config.yaml
num_hidden_layers: 21
hidden_size: 320
num_attention_heads: 5
num_key_value_heads: 1
head_dim: 64
intermediate_size: 1600
vocab_size: 8432
hidden_act: "swiglu"
norm: "rmsnorm"
norm_place: "pre"
norm_eps: 1e-05
positions: "rope"
rope_theta: 8500.0
rope_fraction: 0.75
qk_norm: false
attn_scale: 0.125
bias: "none"
tie_word_embeddings: false
parallel_block: false
init: "orth"
init_std_qkv: 0.0289
init_std_o: 0.0
init_std_up: 0.0289
init_std_down: 0.0
optimizer: "adamw"
learning_rate: 0.00169
beta1: 0.9
beta2: 0.99
weight_decay: 0.073
lr_head: 0.005
max_grad_norm: 2.0
warmup_steps: 342
schedule: "wsd"
decay_fraction: 1.0
decay_shape: "linear"
final_lr_fraction: 0.02
batch_tokens: 65536
max_seq_len: 1024
doc_mask: true
train_tokens: 518100000
max_steps: 7906
dataset: "wikipedia_en"
MLP neurons of a small language model. Each row is named by its layer, matrix (gate and up: input weights) and neuron, and shows model dimensions 160-319. Each number is 128 + 24 x the weight over its row's rms, rounded and kept within 0 to 255. Numbers have three digits each. A neuron's up and down rows have the sign that makes its largest values positive.
A block is one neuron, or neurons of one layer that tend to fire together. After each block is what it responds to, as a language model described it from the Wikipedia text at the highest values.

L5.gate9:130130131132094135137089171184165139157152113138097153128128103137101125130140141145147106076130106105097117142121100124142142150125153188125105115118182109122130081126137152107088127141103139110121145105158126160127102125107086128139154150130118152137117108165152131128154112096114141115177141157113163168116109129118119142139132130121141094141091108124146138161146105155103127158120138154154133149123134124118090128138129099107117126136133111155160131109110101130146095149133131
L5.up9:105099140139140145151112116130124162127142158124130169125130147143132162102132107158146154170107123118131166156104126128113126110089135121158120163122117123176102092160095105124157143129129111112157174172073120113090126136111128096157139163144144172161083131156101124117103144090162154131131140124145141122099131124141112151110125132124152125125160162118154145112168183143148094161151137095129100180121129064089097176137113144131102127133109116204124132125146121162165107113107055
L5.gate57:112155150130158083134118147113177155115167118156127054063114145108115130096119127113127140139157168114164131146136153130157146137143138137154108156145173170159093118121115138150094125166087136101150118119102139157105086131109096169139087148088104141137124123115180140153125144132140097096174103109135085122105111104111131084107121129083147102137097130110144138155108117094095134144124135091169094159128135121143123128145137147150096175148106112130152116158112108143151106123103117
L5.up57:111124126137129094139118127144199185110148125147112133155153121144098118123087118162142144104150130124098089138077141140132161148159126112153133130100122095129119120128133097121131093175124152115143121136099162165121075148138150143138153142123128133110179109136132128141099119118133153144139124136119119145149131103146093132143101131132094149146161146164111140090148159136135136108099153153142113093129131114150121130142174142128088138129127111142145131086147099159159101154134076
L5.gate157:136107107122144096150156114154143121116143120133105147130133154151106130117058101128097158161158146107138128151124074148113153149120111136123107149154155135149122121149076106110086132165167099074065130069113104166095118129094136114134160127142124106139116115085140104098118110136167114140139152149126092068134131113104124135118127105154105112142138154120129133154124087126117150168133115130121133123146125087099130191148140149154084151135145122147147120130089094121147142113110128
L5.up157:111106111104145138152144174100122105083146122127151128111110144132113139138109144113126075099137146136143111089101140133168112120119162152117145150140176128105123108092118123142109143161142120121146125133114115136110122138173136095133142133071124130114098125124155100147123135117129105078131134140116122120129082151125085104156136119084094086126091096103078114117106131156152104137115157136130081159115151126167141178139172146142118117134112092180111147143127119154118070112138104
L5.gate333:105132159119099158121137122130126143153125131137097097169087088080129148152156136162155066090087127138126104128177144138113083161110148183151163155139154084130088068109111133131105139123102151133138093137134085132155181095126129137096138147115151163123164123116159138120142136176116142102159097144150069111118103104129098088109118127097123152136062119138104105151094159122118135114129104110082147152151132119095109142114130154114117091129155150149133165177150179105115144129111130
L5.up333:101122178121113139125094119111171124118124113183089075144116124112124106151162131171155068090145118132152101126138131106148106153114133108116136126156143084139138088101093096187125114090129139135112157121154128138138154117112109132129105136109141208125166127117163145121166104157104088109139110113141104123112126140099133086115132160126120154098120101121121131152090111133131103155094142098091133122117118141109100158099145112121117165129126138138116183173117159117099139149138126
L5.gate452:118110107086140145145101145057136159105164115079120141131125111113125135086146154142143146151115152104158133157117118116139146101082087119170126153151148120116161151101118143108107151064124140131147157145105102157159087103108193151111130140145119107119107134131101143144149144114151137112133160135113156089114129169147176142117133138132091151131129137113086115107143138111114114130150103134111089133130136117105078130074184135093127122145123121088177094125125084115144136099119070
L5.up452:105123151135189122143104135123140133119132064130177122122149153170105109094141085155132134128115154140139145128119177101107113117124136114145130160127130087142122085153121114155137114080115107105164118135157136103105080121105143120131138126135092121135129125100077151133051116126130126126130116110130119089139156154094094129140135114102140125148152128108125113114114103118143089118095134153175116123102142134147124149158134093101085136133115130093142176180162098100133169084142087
L5.gate576:103116083136102097122152171112097081116090160138159071157110103136149136094097143102073137123104123116134141097109147104113145131156114110102145141111152171156155101127146161124102117132123145132082122117122116143117131088074159146119091155153154128108155115119200141125097109084110115107125145124129162166113164129130156145095138103115156129158114112106121121115130155125153167078113134150120078113155123109133131100135145102114107138154152138130112157165108101149147121170139090
L5.up576:124075138116156150127143121101119114092094142122163128140082166084103128108115157163152163132146145164132173148124111114123126113098124159157124097113126160095119147150142132125123105167141115152124082161128106142089110125127082114100157098173151067132123147106148114123135171119143119155082104135140157097094166143108154110144139116155115143148146113126107117116157139123108123140113100120111143122127157155119087127142124131137119142151153122114117136118091112131104102105170131
L5.gate1188:113157108092142105131136136115137110104091160144125075182094160141119097135133150142065109133124135095139149113077136126144126124153101174150174143160148156123137143126133162104094126151157146099137138154120079131106120088124160141109121121111086146165094147124125137117130126126131161116105151136109191122130157112134132144094104123161133108109135160096124092080153149113133135146122114127143168139162133127118111073116104121119160108150137093123141127203143139157130128146179090
L5.up1188:146142169093116114148048141142131152121126152152151156162160141154136110109133108141141147129089153095140084149138137187160167153137138142140107130125121140102146121141102093119093130104145133077196111142081148071120094152156161137107116113088102104181123103102091109119085122097146124148119136118137146090124138162111148099130125155084116123137150153132123113120147122121130142127108129131143092121125131134106084136160101122118125152136092106139181122133152113142167138113100094
L5.gate1598:102140140088117122137162186123173116130134147122128107113145121176135134155117137147125127173151149142142151127098109173117102132123147177155133136146166116136139157080143150171173129138135117152131166122120108147118129138116135129110148180165128120115138119167148113157131134096108126105128117165136123110097097143107159083138077151123129140148116138117093142124129110140115145068101125098143122143113159139118140129096122103157103132161125143140127168138089126093105099109126145
L5.up1598:130085135151100165149134147135111180094119130164089144143135100135132104076132147122138129121145162120150077159120158105138133130121115122142171127136110092137117097075084138157131150127104137080133135160099118172082120136126122114135135135115144083169112076144107120133106120144127156105131118127135101091165111104155163127135132123112129132144092123107088131125163124120147131104114146142125087094121119094146138162109122118113152154142132092162151150107103123154114136063136092
Responds to: Second piece of split words

L12.gate694:140167137118136117182130103128107106080118128112129109103139058101166129145174162111138140118113155152136131121137144143127140181126101134155117183124125091134103160132172128126126127146117134182118134174121117097114167144127103146093128159113159128131123123105123122088138166103139145176133138133128103116135119143090128125084127118148121154135120097132148092118112134133123124150166098100139104083135123183097142130118162121170126082143141073166156139124096102145108136153109167
L12.up694:113134054134120105132115114121124126129113099177105145144130132158158152135120129155135112116108099090131095133143167137141091135137148110128090143142113149109131132165153152134137133146136154138119106073157133093114167106075161153128093165126118138075140106149090122128138093083110106109107120116117137158162138088122137124087127109120131073145099143096108080075103136117096130137121151136162115088132138145147090122141084111162125117128152119136125099121129107172137168151105122
Responds to: Number and quantity words

L5.gate377:165165103076099119172139130110136132172124122157113129095088120136161134128163114149136141128119120130117138118156130119155135175129132137138066110136091116100160141149159109164091125158139139123126163140108119152076121114094106152121155114141171142111116133101098103093138150137111139134113124141143090122105134112112150118132155100148120182159078110098128114127172115132129113128118120123118101137144142105141101144150106109182153130151178127129104087097143157138107134103123139
L5.up377:123146086090107112146118067120143137142122094132093090107140143165151143134135134123110136098097103120112116141157167073133141151109129138136120081082117092126131118144129063151115126106133146128124130155103146141099128089092147148139136119148125141110098137135129098082140136136121095124080137127138097127158159138081153097110128070150117131114098130066131119129136123112121125102118139152148111124150141146169136128125132096162134147135122189170141161108181155153142138127124135
L5.gate776:148157186115165094169155126136145139163113112150161136096137138139149112161150146137173120096106126120161116136146166086162116183116153140153126151097123101097074118111172134156117125156140119157099156109147112117126128180130090161117102146169134118091112118124130109133141132167153088168123137148194104119148137143104117126110130132136108156165098082092129103133088167098131122100128108134118103142123114132095131156137106161185150129146124081091139130118086148086126140099115156
L5.up776:121158132137131083108111133116149114098099156115166097061162102113152140136163143166116126155113128116125113126124132132125131131146068094151097134142145118134107132165102137167115158149124146157098151110135143146130131097140086113125134115107112137110118153136126104122117143099127086154176116104115132137074131112095161135125149117142127116074112154143130171144133122157125114156137139126115136141110142130114127115154126120103124119101147126132054078081119142160111122149141136
L5.gate967:111132173122160147120153156105151111067084124149151122149135124137159131133148125098174090116144119115201137159106110129134113144125134135165104144158164120141097127115136152141086140177135185120153139126114132163066132144152102139121157141150178095090118142122130098113123127139127120094115157148105136096114161142132138146151150133122146139123072125086102125093138120130115141181099117121143101088138183126151103113068130128112108117149125158104144122121122106130115124166163130
L5.up967:108139119148088138148113147110129168140150136098156125125097150138105188139142164134108129135121164114189108106135137127136090149126154135085127123123154129104071133157154130120115127148104154139132127133132105205129121139131083130133140119080145142055129157127143120144154132133136120113096113126128118100076152102098050115127086114145073113147119108113119135105151129165115145118122141105142127121159128180125117138078145116124113126165164132114100131127117125135126111143183114
L5.gate1076:148106147099056107115127106149121117090103135150127097152134160116134126158144181155134105158126074126165071096127135113094111126111127096168119116100128103126117156099156145110118160110123133149096137131141100132128101128145135150132124152143130101117143118175101100157161142113149099113103132107165145102118118100090143109112150183138148127085090109059075160133134133126104118096140127133115162125150133147122129085066133121146153139124127101088166114159107145127123144137172154
L5.up1076:109156141081112078163140114145137161169095139156165119085123115102174125172125161129123115106087117152177075049118115085156118145085144098156102102074161112139118149105126112144120149135152120128133112148117145109144155111114076155128136145138126108055176138126139111113127129159112082149109161169139157139141109154124131114171124157152125124119155133124134128193110127126142104138118112099111142121140141149107125163075153137136146107118156099085140148122089140140124079145155095
L5.gate1257:086177114100135098164118106127121113145103126119127096116060100114130162155145163118135120112114131146142138135131141097142129196115116153159108099104120081093113108087153121141133137137117128138128136157125132125090134110109098133139130123141147135115131121151160090138104162145164134145106134148139141131103151113113155110138112089151144143134106099105138068116139186143132129135121119103092121097140109159151118109185112139127177115144169117116111125104110127159112172135152175
L5.up1257:145155111101131100150126094118125134147104118109157110106138101126129139135120114120144145115077152140139148086148159120144136132106129125135055113083125092143130123099161138161095103100146158137073129124106134096108151165111113127131138139169128159127108140153156097115093131114128113135120137132135119103088144108100145081089161119136121153143113094085140092195154158122138118150133136130172122122136082141126148117125144141167143101147132143114160129127131124154103140138129158
L5.gate1278:152137123127085098118163090120103130141077149082133133117168127112119172114142163116063129103148122099118147123119149108122096148139129133134086161145124118130112102142141156142109113086109133110119188118118115137122107115156110138107131111118146132158145135143148124120130152110136123143081121117126142111118106075115111105182128115124098161069101135062110121100139151127141133127133108154141102157140147125102089096095159133085131130089110119191112107118136116129134145108143121
L5.up1278:104145151102117142084111102137103139139135113121103115104138156120127165193164125091146120151118113162129153121165118149093109147117102183137106118130193127111093120061097114108118122145162159148112136141124112173124132088202100104122113128137142130087116109137170117099101159118133139136141107157137127147144142096147168119128122149130152128130112124159108134130097121129079160128133113117127124133140091163082132098115114151122091119140150185084152173088124157121161117140165131
L5.gate1469:101165118087092131148156122132112119133130086096149096135108101146113157153171178141152156094146142114151084140146128087139144170129114151131089107115150057099110128111141141143094115125140136130112123126131124107170119124131074142140117148141139128107145113153126128114118116135151139118156113122138064077116158118105145102134130095140113113150085100085114113164122162117127173169140117148110123131135117174115106115150108179148181087134157138091127102100121102138111128160137161
L5.up1469:106139126084094147150115101117142127159115105119127092139125108127155165138130141133140115118111173143109116116136155093181118201126152128151085134098110070099092113111125139138104131144141130127107126162081095102145129150136113129123181116172146095099141125142128128112083137105154129158107132125160115116135173142078123100165101124117131144128132118099134121167131128142134181152140108155120124121181157186166131109159092152154139126125138128120133130105117119130098124111141139
L5.gate1516:098197113115126083105122099142126144155113115149118081113126078114160118123133129092084130121140148106152093110118150139153131159138105100132074149096125104125157122109147177155122101133159120123088149163120104098132081142143085123118102132115129097106159147138155097108137141144092128149106127151128108122141107125111107106161141148128149160118122111105106116142119172132089126132140109115158089131128123171130100110125163147119128144118139092141114119123144114121128106171129132
L5.up1516:093143139141104132088122116131116097159113149117106084116129138092169095112157143110140125154143137143116140122137168127103126133147093157125120136132118154158121117136121133131129130120179138140139147147139149135094159125161126088129149138115150093095136165143128091104103162170132108173105118140131111171145125120124124122148143114126139148120107142149121096096095166178095146119141109104135107092134076164121145067151114140132140140151170152097092127112155114118132139160160160
Responds to: Spelled-out number words

L10.gate305:142149120134146121104151120089119110106126129181106082098102102132143106158142118125147114089127114112110105174153109093129103095126085163143155113124125137155133161128147092148168140130162178153126133097104140145134142112114135187120102127127142161122115158167169110134119126166110171088099162123125097123133183126146138136130138157098110151125113131134091103120159106115121179140107133164137144127119114118154126135123152102101137133112173093089107104152104100069175185112167153
L10.up305:182128094133133164130173119139096123176123106119118084122131104173108116153094135097071128146160121114139158112118131158136152140122110123171116147145099106073157117133132131135138124126119099142191146109102091149150113102112105156127102101153132164113109149093119165128121111158180079130097107118105125098158110116125111109105115068139112136069141136129170132122167070104147179126122140162091131116163122140127117138151131112135152132158101095089126114129132113095116132113152138
L10.gate568:106127121133167092134134141149143134124114150102105139124131127093149122143132125155133125122119134170119161145132071160118147112115130163136122116155115092132139138132118079189153124108129127176111110170071070140121114143162126140107119113135126126140174127064116119132149158116143155105125147152122040141145112162143157120152135126148125154155114118103111119128122104107107167137117083122126088134106157145148110145112113117098164111151120089105113169135152123134127150123102157
L10.up568:116160147128105093124158146110138137137129131131187133135141122106112166085107111126138136154141135111141167113139163135126126103114137148125169115093143167123136122100132115125154117117153151125134118163128099151088116151118109157113163114119132169089039138129095095092125153083118126139121113121079127147128141113083100137134131155085140157162105127142121119117135115156121082159094116145176157142115141092133131137123112119133093171161123120158139125187138127121109153168119146
L10.gate757:089158145098130109118136136063094088128128134149132120064097141117133127146129167149081120110137124114156125119119121118116097119147098129145109181109196099117126144091148171099121113177137142131104110149134123117160078102132132134118120112118114109122149095126112126152136134107113165147144110140131130123165148124151202165107137176157121140137137144115101074118157159154117134177122129087128104076129141126100131105148132108070112123144145145143147171144156089136134145119117104
L10.up757:167083074139156132087110158125108147159111137130167154120128098090136126132102089114115111180118189134109130156135169119096116150106162139111146082132149117114151124125123113138171153063143108164142147125108124153112154148168090124113117111086153153168132090105163130093114119090107151143116119096123163136133150177112137118101117124145098134155104139170127121144127113141135119123146122186147140132155172151154150156136162103162124170148137138082122113130142150132136121111131136
L10.gate790:095127142136149136102114136098145112111136151149103099114113080137133115098154164124125162118118181100101166174154075137169103095118125098105109070122145078133129147137079168120135127110131143111113135111101118113134118158122128111099116150125149170161077130121113116119138143112155149144119123132127138167121110122166074129143132130144154146156166165137090140093135085154145118147115107140141110152169193090127141125139117150141159109146139100130123150155113155079121115129145094
L10.up790:111138167120162148143160144103115127145134119112117126107100104128113169145145135122121134136157168134127158149131154114166173123140118114119104123183126140092166166146067116140146104126115134152105142084138137084089160098158113127141145129146159129137108092128133144106129110096176111123131137113166135198131091137120121107157138132144128091203204127120119135149177149102127132117120125144132122114133162110106132152141142100105090140145141065132111141163119132116126157066147137
L10.gate957:153125126128118122131127134086090139121109163128162132128153109136119106097121128171125112161115134133191129119104139099142076141124161119163116094103144124123148147136137089112164135126161144119143109157159101117132177117093116119108161148181132146122160144097100129137133153134113118174161132174115146096126138167156150123108133100160132146129084143115121191092124151151117156133117098090151102150140137105170115113097121123147137120131139161093097110136120118146109117175116120
L10.up957:112162143103139123141172142082074125120135137130103150217134065141122143145134127143127091121146122115133123106115115114118092137097142173190131104193150163153115114108083127139124141130114129093117156182133126113144170133114192158134115146145118141126120127110115111148073122134152131118094124142132150168130088108144177151100117135115118085097099143105115160085048147147140140131146122104112139163153104148136146096173092107113151155152118131124139090159112122117130146128121157
L10.gate1001:131133129158119091171099085126146143139163187136107152114148119118117148113112146145144136127153100151141088155175095159108153130124120171086109138117133111125146119127149118103094122109130147174138121113140097119165142146112131109090147122166109166087135141122150127100120133130103121155138121161121167153135118099134111154141101133147108105110150090137157115132171118104183124113115087142139106120130152133139126140095117137103118130105119114132121191139163102091109142111127123
L10.up1001:092093145151110153104127101134129121141184127155122162127108117112146154065105101105123119165134176118162095111124157090099138110099132113110128120120147162135108129143162132112070098174113134131114149109137116118122151077097123117145128137119135179142166127119100100118128125187111119119146116137152144123139136139142162138106125117126174125128129137119077098126140074114134088117123108164145119124147171190145097138128111122113115187128122130145116089141135153162120103109175100
L10.gate1147:116090137116156147143126126127114144120111140158083150144100082107134119140177138125091084112104092131132132086121101126181129154126089159124149078142142116117132115136116127105134122100148133152152159078113105132122149132132148097136103118146111171185113126114120130088135141107136138121077133140122136095147108090158170146138106095115104131131123078067100092138159110144184111068146122124148126143144077138164097180137134145118132118162084133129146138116119111115108171109165166
L10.up1147:146121158088167150136107105145115098126110170106134106150144122172145127095077125134146157163146142164127126124135133136116106112124141135137111167157161132140171140114147131131176108133121157153123117106103086127122159095145134158114146137160136165168145134125122175137126123138119144093133124132119125166132116084127134111134091115176116108130140160119145166117134084125176135117157124090137101152113080112116157115108137085131123101126122111111168145125146151163115101131110130
L10.gate1348:125177099105115100162161102094114123119196137111108152187111084085158166145164111104155124123084180130162156134091159118062099133132066165128120155157134163106133108091151110090145157148130143172150138140133111123149106105143134148103098104188130130120123105162103105099119152141112131103115130121135172160135132172125152181192116150124126155132129102123118115107109132110162119108161120116170136114145120126145103135091159105119110168159103102163130156162110106124102125185108141
L10.up1348:133107125111120157176141100151151117150174140166116111132138095143102123136161133165179116138111138102154110154152095140105147134129078185165178149105114145119120126160127148117121152110107139116135153090117131106128109155132136151144096151108120103109118102105136094125145126113107127094158181119147145123126105111081112142142150119089094122192083154110147149122136132111095148109127143154154154147129123164111139139123132150109145096112098138190097126157147101107122151132137086
Responds to: Additive "also" after subject

L10.gate224:141078122101119122146118086188101138089167140121152115135142109088146161124126135113149089119122106117160139125081121128114099157122105161098098120096093115114125122092143143112143160122139129141167179133082107098155124140128140130099141126125109129172120135123162108091122167102120113141110133139140157135137189117135139129149087134125101136126128102152102144119115159135164143094103110100134148088125138152128068135119127102145131123137123147129111121128123120160143099112132122
L10.up224:153125112126112126149137128131113112084155085152121121118132077144121120131132151135178131127113117135178119163134098142159117143128130173149119140152121153142108114154117115144105135100131109160137160090152119154060112110158137142115115138148116129147094137154149137078113133113120115128101176141096104116124147146115131101044117116082106138136134100160090124145087136144122118068129121093132134117150150165102132150089113113152121135138090123097061113134141137132150141125145111
L10.gate245:113154126124119080123116067165137112099091113132121067133118112107174127096128114106142117091117145119157142153143144131113088163116146159134093161139165122112102104124096153094127110141122123133110090158127151111156136149115115117120096175143143109108108079151134104101119135143153160102120119133083102179134095096104160168055119140093132125150084101095118112107095154159110100148084105106110132105108116157131121090141142127095126086142113082094123126118150133157112150133156139
L10.up245:116107085150150111112130108130105109122124167077132134130146090131159093088126119132172108150101077167119136094108084071138131116141116170145106127112096126106108140126169128132106148114124101135097148124127149116152130154102151123129121140113128125150122151162157091113121114114112124145123125142108115117122138141151121125143157081086158119192122120139155114125124131140178113146089120116127178149140138113114146138141104141171158144131167149132125141109172136130119143124129133
L10.gate265:115192118089143093140143106132134127160118154094087120115122107092127156175135149089154126116147105162128098144118133158125153143138106185121101112124154109098175153125158162141154105102119101132125129152140111096148064112145142118098170084093133113109137144112143134135148155137144128124090108172127129150122091095078162141087101105132118134084132124082138127135129149124108144130145106137116147100115124112097148099149141119115124111129142119155128120105187103149156090107115123
L10.up265:140138113147138103142149104108142160100165136121086133116182056142126157115105144151132135116098160129158140102111137082103150184136161141130080131177115110096140135120129177114122087121150099140112168123137106155124116170135137115106118134150116141104110092120140140085056132136137114141138109132109093082124122130150140102154121111095153128117119085115088116141120129162163135131114101109137126089148150160122110102146124136124157124147117138115130113119120121119139135103141101
L10.gate277:110158146094116096149106151116154107141144138140118140138139166108111131124153139172133144155154164130127097141135089175129121141134153155137130151097179101110157133169130119104102134175145143134154107132108121109111108128182151112100162129116149121115108118123086117128088102135100117131140108131109126149120192095105149141141121144127135186108119127124140158063179111162151130150140105123158160082162158138141134155141103126124081140113090126158109152107094142123098136120143143
L10.up277:080105120131148106152125133099108108133131112124105123098101131127097155132153137110098148144090112101152130131133098115133126132137187134125149123162112098121125122131122178122135166107122128127124118175130099141130102130153117103124125121106113176098113127092132103076133146075057167101096128140100116115118152173099182134138113132126129177120136151147138095121139114127138137112134129098099155110147173124132129072192100145149114139122204117119193135145156127142148176138106089
L10.gate338:107102123132089102083150092125137122155112099142118155124120136130145150124151166104091085100096118116130142141137136123140103174130147143118092136130134104086090115135155145117085134092124155155123167147142122157147149130110117138105152166139131120144139099149138084141148128153115119132092099137132163108082112152127107141131103141097126143130116129095095123134161145135097160139170103149136112189138141135090120109080137165118147119109117153124090109133112138143147116141113127
L10.up338:106096102143088105100131128127093110189138157106139100109140132092164178090110115119093122135105090112101121117084106118116117135134095137109104102117165143115128136110143104143122096130126132140074132159103134123110129141127179148103167126126127176133173125094104165110181154152122117109147102125142126124098154102094109156139128095140112129142110115113150126191170127146096114121128100148148122121149132167130139120123093095110151185108133148122124123093117129157132131102088146
L10.gate707:139139085093155125151089109100142148072130147110093110103168080105097139126161142112173082158074156132137117132144108157157110136127070132145081120070121097080144132124167108133129115113120093118129181110114066085135116152090115178117141146151143123110115133145161131115101161085091113172114143128133106160150123110123099100138141143132169162161111113105116129118122128122145166105152113111151139151122168096133107102117132160144074142113153143157089142140140160100125108152128097
L10.up707:092135132132117129171126139146082119102145101116110132111150106131135137129154109167109129128105132111112101155121126100091054105149152177140098112092176131124124133087149110108128120135115122125116152184111109133088152137093117112164168162106126125090134119157153118113169129149129127137134149125139125176130127097108150131110102103133152145148084078104138110078133148120170121140136146123094121150105118134128077105083148126096136085130160106139117109151140149144143103107139105
L10.gate978:151145125127117098123136132134108125071135129143128109093114098146132119136113127122147126172130165130124089152113158146128132146122139123175145193132134162129142103060130149133164145167133105146145120165122104063108085138133128185104118136117169099109115113126118135133159144154181125132156143120122130143132119134132134137083135116092133128122127104143107110131152122159099134146134097109145129091124142144105132074128166141122080150106149126119116129120139095107123144126147113
L10.up978:111117141120153120154084140170138149134170135122102123127087119139198134112137129158142158123169115148126108142149146191119096166121123137139119127117131154093145132110128150102156132165115148110112123140150103108145121145135148159109163093117121141113117125113137166129144145112111139127109134137101128138151159110145137112125111127115132143159133092136113118139119153164155149149101123143096145098117121163161167075105124143130152086111141138067156118106143105103072055146133145
L10.gate1151:159121090099074067165146132148133102116094143138109165130103132112128132104192179156147119106109151153156105107147113090123091128121159163127097110127145130103087131135125117146070119123102145139142154113133104142103119101094145096124125118078115148144132125117157104123081158093147154120111176151108166128133103114124129123140180126094117143128082106130155111116153149131186125155085118140130112155123127121112100171161155130108099129144163109207139139106126154109127056133185124
L10.up1151:150144147098140115172137099139125101152127140129150133115138138140120127173123141126122165107134105113120082170107141140119164148136062142142137152121138145154132139122063102101110155125148107117160106140138128113139145153129086125148117102142125076145102131110105080102158161075159129154106145187154109149159105116076131104104143130126106130117158110116134130112100150142131148145097134178156132157125119078119179125151133138099108127108161129122137132073127101116153119133094118
Responds to: Quantity words and numerals

L12.gate402:136147112113125127147111109128143214162103140166117116126122164092159140129157116148140077098115129127141098148114134094141112113147098170116103129103117100102146154152154137075107163104130153089114135158102110127110080118146129166087117120118136100134092147112124127121109130108121191143116180135108145125134114103070121140118096121113146136092089128119109087115138170095129116114086093128144131132136106132094110184156129130149106132136099148142115119129077132121133144138082076
L12.up402:088146154121165119126162130112139120136109110165128100169181087126122151110099121134162112116105113102132122114155121097160159088108115115118119155159128096126125127138128162116115127145132070163113099186105103080106146053159096117111148108161119130164157106107106139111083126144146112148143120142112134145119130090106099122122131126130103131117123166128117104143120111120159092124117127117141165102118182120129081139142148169170124134128116145190119182115123123124145127156101103
Responds to: Piece after lone letter